{
  "hidden_size": 256,
  "num_attention_heads": 4,
  "rope_fraction": 0.25,
  "attn_scale": 0.125,
  "parallel_block": true,
  "init": "normal",
  "beta1": 0.9,
  "weight_decay": 0.03,
  "batch_tokens": 32768,
  "train_tokens": 272500000,
  "max_steps": 8317
}
MLP neurons of a small language model. Each row is named by its layer, matrix (up: input weights) and neuron, and shows model dimensions 0-255. Each number is 500 + 50 x the weight over its row's rms, rounded and kept within 0 to 999. Numbers have three digits each.
Before each neuron's rows, "fires in" lists the words (lower case) most often at its 100 highest values on Wikipedia text that the model never trained on. A number after a token or word is its count.

fires in: "been" 18, "several" 14, "birth" 9, "project" 5, "million" 5, "girls" 4
L2.up1179:545554602601549527507538519504621541551544527541389493529477486431549443432495495537519502528509472470418479457532535495522506576452541430559468478540434571440440493503391527512518448418452489565554508536572546511431581450477436502571502480495534518575491577463470458561493488421502544478438523507599462523387454441595520421458507494437508460502544571478578537498510467575496513493469608553448453389469545456542507541530474477527431429492447505457503501450497500393561419564506477613539441506532555544520542485449445494552439588528555486511473479576517507473370519498498553520407467502486498471427485391487580520471590489473491448508576483526377510441517555503430520579502496418498447552410523533412491480460511563407607511496502431482532445460470489555479498524479553

fires in: "there" 23, "death" 16, "theatre" 9, "area" 8, "city" 6
L2.up474:496539529481388545516523507472377482537570524488416548523462499489473359463513430507525496461509530536495464585562523590445546496451522562501491493493507595524482558516464505503458584383429497504512530533444572540464472414556502500434426433608470412455515500523477492462505575533486533433499436503521436540586463483432512509472500577494543499443583559540585455477439454568579493526530452492440351463475448464503487554488492438556535528415457522417592563434514509569502500552538566536471520549484591482470468545547529463439495522530467468455535432567458552484483522447469517490529503435493463577430542419583539579523481466473416495525420583551551478501488553459459563438424493508549593454414414537527504575520421467523503652516473488513474580476488530470465423452425520

fires in: "world" 17, "won" 11, "as" 10, "source" 8, "son" 5, "rental" 5
L2.up1531:518539545515414579441506612519487446481410522590460482582492501555471619444535490485413516540507477493441435452517555536506554513456589529463498514500424492516492562504524559582480459540386435549552374458512499506466520452467482530542505556563475544538507498527495427483505403460517568444477480509504547562563505480533564471502569590532467442494462514476631490514566489478515457428587500488501530489526544598574487537497476475409435570538481555576592502584447499424500503533614516554573558548499506583528476542518495423561426473557460479578475493458405436525545554439473526514570564464526431509502582430474465474438455513405486466493380476485396448432456542581474441447505528447451528475504514388452572455572529515458448513444484524561511608452523483547506474500505538

fires in: "on" 22, "2" 13, "station" 6, "12" 4, "one" 4, "25" 4
L2.up1307:468500430458551389437530511554500536479515456544552485559550413538516523426415518489531546445515587542586533513430530422485487498511390512466483543443442441497509513487480551504511501548518625586445548568567508537486468409410431481483448573482599566534494556475416480622498463513513455314523434505528463532480562525513505511499563456514479554449427520555550465492529453488455433591457402416587411522437465516491454425550463459472525536465528454449573560526487564509581509538575510476509465459497506448520442520453544451512440497539483451603551538482485566543507489526511466509531582537488522533459502401457522447424369598441477480603580447470532510559501520436508505554535523479485546512474512516540529485618441426491479477526553461485479553520530494564547478589442477

fires in: "later" 16, "local" 15, "former" 15, "national" 8, "long" 6
L2.up1341:467516498545553525544458492541540571392448527530560553507564398578456515502506517433502452474414455537430422568418535549434584462577413483526427494465524463438514510611469452564368460478466530516566576483555553548491604514515478444409379484474502481505617537457485449535516484573597419544561500478531560489544442554505521487567484460592469553540556488491497479421481517494523535473552478457498386541471412441490438480548472459514535593463491489550561539488527481461524470534534493486515441566555539549456491565462504493529533577519547449553465458496576510508498521473490502497481450412387462425588435483521516487457462485488497583529513464571500543480499510444519501461537564476456579341506418513475448566475412466525543554605507571454466466534479474493393571480444505

fires in: "s" 23, "high" 21, "long" 9, "flight" 7, "hard" 5
L2.up965:470548544557466564491501442495509552482571422454527480538594454474582506457421525538532389463540560587477501526425516509474486506467396508468454469545550532513470476539441469519495549524423497518493580515466580545336488496511478521433468484471540498539452566469483489431492412440477582471475533384418521440503528560515563447559559542510526490544501523496389423485510492517431549526540551557524588447476484563598478476596492523448515464569383444580528538494562486418563494576477495499540545575384461534574575373513522487485538518545409477561618506519505480540483460585484461522412559382525518499516497504495505442578439505479534505567469453469459488442487495427465584488501520529541484500489483451501431500579567519454452534581544576485466491448555512425453501582555572

fires in: "into" 19, "old" 11, "ottawa" 8, "over" 5, "nomination" 5, "built" 5
L2.up899:466539468520475528480545559383502570399530450473559579611490500446528524427509456418547554541527523554443559580466483484498499503605484444394485398456542557488484444512397392537418518474509477555491484542511506418496528482544470392451464473524571447573525496469435522464524478511410524545438478446424464446577532492528526495487330484498530525576520501510506466508501523541453522542446437484564483582471544437476417510573494439369420470494574482498524582525581453443559445519408467493491548412484531457493487503426482512521458476520515574487513619539575481370519490531565496538504550543469472578549488518510437501600479527511489568540555476444491469493584577437481586484573474483476434543500576508556543494503523444518523552473442535534541469479467486418440576554516476

fires in: "american" 35, "america" 9, "cm" 7, "mm" 7, "azerbaijani" 5
L2.up636:648481476522468505530455428429556438466493530493550530534644561483394506457511479406537425536510452578551533403502617448560462446517524479481494536541495532541514470469511516592470508451527416506461428477462553619505512479515466496420519570447551532524417485532461490560445470590526512419495497517404500454495490475469463422505487564471517540479523470575546429470469475574537552443491490448548503509456566570508568530573503483546489501561464468532632515480545505488479409512456509465383528580522463503436599507515539522563433419496537453561501451480467515355540411509476528519477454487561487546403423568509478427534492529482498482439542555457552446476486460473484547476496487507456540442523424494546420425532599481531503480449501578455512458491557565551510671501521462

fires in: "its" 34, "code" 10, "2nd" 5, "mud" 4, "cup" 4
L2.up1110:519580457492517499509556530461565539444541447490480493510496475460418472474464455439542550514498411459487566511390509483484449472480481465507508466499424465467533519529414482545512444469594558525553631455513460611603491424509444614643527476448545483452513476596397545510481501529404553519441529514463499564431545561465522532524510469479510536481488391435454470504479569505485459478383499503465560508600482581488507519557586517508434573534457432522481569520485583482509464442484440478518582581543510464571575569474531521417456453431444561475493533536573485472625482556495569442435531479540494357535516477483493482457545555556544451546429481466459470474550536486562448534512398568456420492600489438511505487503601478435529504570530423488470527509437410466510472516515531

fires in: "when" 22, "where" 12, "group" 8, "hotel" 6, "husband" 6
L2.up223:527522567420462524557426550514480609456509481450539502576506511453489530563490440475495530557492577542493645491578524423432513505473547539538502484525498498562492510435561494552393479495508542437464560504428519449549430549541504453466575475491533462568447401578451548534450444556521555408463531573490479465608433599509516477523614452500447475585447511505512439461479415457509650528450515503493574455483500501534469513650538481567582503496505433477530446476423562469430447501542524541499521535500430570426498455446525551492495516517468470503563367514473513414537528534608486475535451495427497499442494468522483485533392515519426465599445428498435484414478486476542464590441548481614452550474545505553539461497566438440453563464486468471441503512514501431503524447479478

fires in: "american" 37, "more" 23, "america" 8, "korean" 5
L2.up1153:482510535552535428479571514502513571473542487537598472429582514506501429539507464432525540478457468498608386562433598515470538500464467458492511498539478562446478480482482482535491433476577501554377476520447477501532528519527505547490514484416508525505508397478480527509438507527518426422605502455615547480614521396582532487564492530476516560491508537463554536497574540501576520601414532435479466469511506527500483508569473495506546494514513384438441428520539486521463524575484601474464539557454486440399449540456558425531564464489506424556470574525473456549505446399407537481529559473596480481541566541519519422512520588395601443556495495552585516494537397403541573589503530552532541479513474526473458517542438470509468507579491422550597478587398524505506463483515489

fires in: "who" 26, "with" 22, "won" 15, "women" 15
L2.up527:505489434562541459497469609501532523488421577562578556500482516520531520504508536588543451503471521533461456524554523510532575427451559518510492522498477477507489524557421492515451434566470546484467519480521485563459576544498499480497499582461479538498541521532499503444496566564441500508531572518497520449449424421457480505419591532462488522493409452481551522595460583427466460506511473536483406413550590496439491523433460508482479578405653529557538473550546475456505580411460540502414503545507410495496579469475532549621387549547519524545510497514441503545435494470404546480463517526450518570518503589539532544398465499506535387493458539466564483534410514598462519602431413512462444536424468514440443445500381521545539525564435536553537513468621539464471393544454524

fires in: "october" 18, "following" 10, "directed" 9, "direct" 8, "directly" 6, "director" 5
L2.up251:519552492489509423420536443397424555438483491519535484526522513500489532544462466515387447431537443482452521525506464549479524430537476519550522560509585474478468462416423547448580512542417505480497519516519503533511453459431480521468492475481538548388575458578489469519481548454596478497447513496515588499572508600496485612503441490522506500508447503556508465495459388460361461573531520409434457530508518496473453489560529492557611503525492511600499562573581517426568584601593530454555524484539487498537414491465463452446545551531487459496457503467514483463595460465482427463557523486475452525520510515592448471468601518582442406513437463397476425531513530508493487458554486624545564463495574545594492441537529524418454542496483546587489468435479526491464589637528537

fires in: "two" 35, "on" 28, "october" 10, "one" 5, "between" 5, "twenty" 4
L2.up678:537511520446508498551472533549536530413526468495484515499533490446521514464473501382540436513583523566494447533536503404409496463584498580474485536594492594543526533425387513517430558523460567496557572526562448546531548477463533440559516488519521542480493475432494485446543528422405498589546493507480523540504553549500436597488580437440437529468480436581435509475459419463340340514426548472451481543469551574534456536451466472412392502524503618551454535543453535470435519410446509460541438466573548428540504493445422436572526544563472569572548593501505510438469516418494483551466556516484432504509552503535514486448506505505498612555449501450558504561417564485520525615522473483511470449458544432565520484538539529579554484494544444508464469479458540521502514545490541

fires in: "university" 39, "served" 15, "service" 13, "through" 10, "services" 4
L2.up1073:441535546586504514477414479539493499461526502621588534538590495479380451481567456539560358475527548462522549496391651482542465559532486496525565520498549435604439500527492461545482524580473480556462448493442480501547435498570445598520510496491501566519563483540448466507466470533482508482560450529547514477483522530438520524447499518470495550446474466544531478506514536530529500530521529514445571456477619548443436466536564554487504561346470517468579539501467472408565481549461510515497567545551498445422481520510477505457469535492545578513497567547479478409415526524507502469550429468504439454431482479430471539414445529530559492526652525518465526555513477486438526469524586428453537468521380465460477485557548401474424441444421447601487566440599499534531516412494533

fires in: "one" 23, "since" 21, "1985" 5, "once" 4, "1983" 4, "energy" 4
L6.up195:557567548515491553523475541425467513524432478595415508508557511491588578495476533517421429487469634492530580531553605512513498474491413532460450504431517577505498476464468521451376499536452537567477500597527473458479454559450521457530506462515594452579543596577539483504433487488408534551601423553428483559520523583454564516479508577513526526449516601467508487479536509463485463528423537404514374579582506547510369521454553539512431522500438485462493442501540473405477521484488474555518411508568437534468516538514537361484571511547643469456465526512550482588534462472483402455518435459475495515514541463498505461373507550502485533521495461435601430538504499499530479463533443511409511534514493523543502555560442463469458503567583470509522468485509473515519425438503463

fires in: "when" 20, "after" 11, "while" 11, "on" 7, "where" 5
L8.up1393:511461487555481554405547601498494500447403473572455469542482529444504463484470518455650516558509436552466486524581572463439508505389399564585577489540455436429528552422537489514503605597558570485462520483442451419413394511501569421451514540521380529471473485460483494439499552493534503410508550548409520472499476462473489449547534541482491479428396505495533494509525664495501439493534593492498460518517478565464570412543482544499512496430446437515519428530474507473496453503501540430427492419482425552517454541427584511557497542527480537509535595443463448506469444473481537511483410503456521540583509470536525463596505459463477538479519519507556468588502429527567512571434541469544376466516561476506482509421468466595473522551548515480565569542566491428495511490472465

fires in: "released" 23, "which" 13, "however" 10, "james" 6, "education" 4, "established" 4
L6.up797:465431478445511607490514420470473524427547547547489496562526557422448570532463471526499450516578458552497549492498528501472506518518525474535536498421601475506530466591538473492498508521545575592501567597463563458383476469505518394589521659487449514495518504465560505525585466526542564501487454465482441505530537504456523477473469467575430510554507533548493522530568490537540553497570549461498551520425494534448386540410505514462571472603519505455496523489445525542542480507509476530402554513495572477504551417487469484518438469422470352506472508350409500474486491516495514604487481548455533477487389476504514486460491505592512435492460536487541489427498577538471432518410462523339456510583525463536418434511540397460519480588469486385478584480542468461498499510431453

fires in: "but" 41, "criteria" 4, "songwriter" 4, "literature" 4, "writer" 4
L2.up1449:593534549638508452481425527518590535501468437499458599604533573534532465511491509586474602514445394509507431401543457475603513473514433470519503528480482426409553539514457442510401514544548544521548511587441555480559517408502524507418562508396487568481606556486462572462533489506565430424480499450477620485509438524574518490475521576514504518495574488526457538584461501492520494518511546530469461404466556510437449467439438509472482495532546477509521519556457552440559484590523447515508555503480531526494553572441449454459508468491474476417535469467555431494442398454444512482541461554516511499469459553608445514536492649435519418480564490467540507457490485564552581411449476512466600535410460524509450498499488471516489578470547522522604520417499490447491454556502544

fires in: "been" 24, "being" 12, "john" 10, "before" 9, "johnson" 4
L7.up1053:457496501542469550500444455529525495395567455528513527509543533535492555450496435403515490462520410548472472480517507457452519550575517517478591458468584545542561506522450566435625494490553414614533571563490494504525518433492487526511489522470487457564584481575427605474497451533544514466517498477645535558480536458493540513515511434470419435408481445595485632461534460553435473533501596509399456490508506442446510440383551465466475560454520539493521451528409490474542570442574503476568506367532476624502528581573449399481478536574458494488492445516511480512555519515478505576521500527376566484492525488513450490546427485439536492419490453518477528450479478639475493482445522545473535429458475589425559511476525365533484454466520515521441529502485486525436500461457489

fires in: "march" 18, "april" 16, "july" 13, "august" 5
L6.up414:501554437527559489543416372547498559567552457534588490582542530530506491550476541562514500435520493482462475544466497533470531564498469584478473553558495431403463504511494497491484504455487477519458508529500487461430508480519462497570574518512508530480414465403469474476539467426496493508502506396500581545472494449490519451485527586380586540537485506597441360558481429431475550449585378480482520481534454538438494670566546519529493542456529482501456489464525558439554448408456411597585419573510535515524432456518488483486439311466412470574532508542504480537489609479542502575467485488478581533546477439598536532430431470502504460489548524522554495503455598468419469434480472486496513524502471530524498527450563477530477486594561544395460493563475503515481535506532505

fires in: "during" 35, "due" 13, "turnout" 5, "drug" 5, "construction" 4
L2.up973:545574492615502420434476549517537427455532515500492496457462408563422619502558571485444465543504458477557501451501536514531527584559603607395439511537521499458552593543555444510384544485447443531475511506543498508555524562529567485368526543509491520423516527464499486546569563510458551497462461442461485530418528465528496456474504571513462525534560485524439466467546459502528434510421566496562517404536433498464444420501514495500488501503534496499498524419468446414497600618474561459514484385447521546476472531556594438561448480492530552437476521509464509567515556522579436458482481467619590488507491490452518567479458469430562448555445585451447477417522428570493450425565518542459498439516390534499505509455536453431580457512438496501481488441597440523462486572553494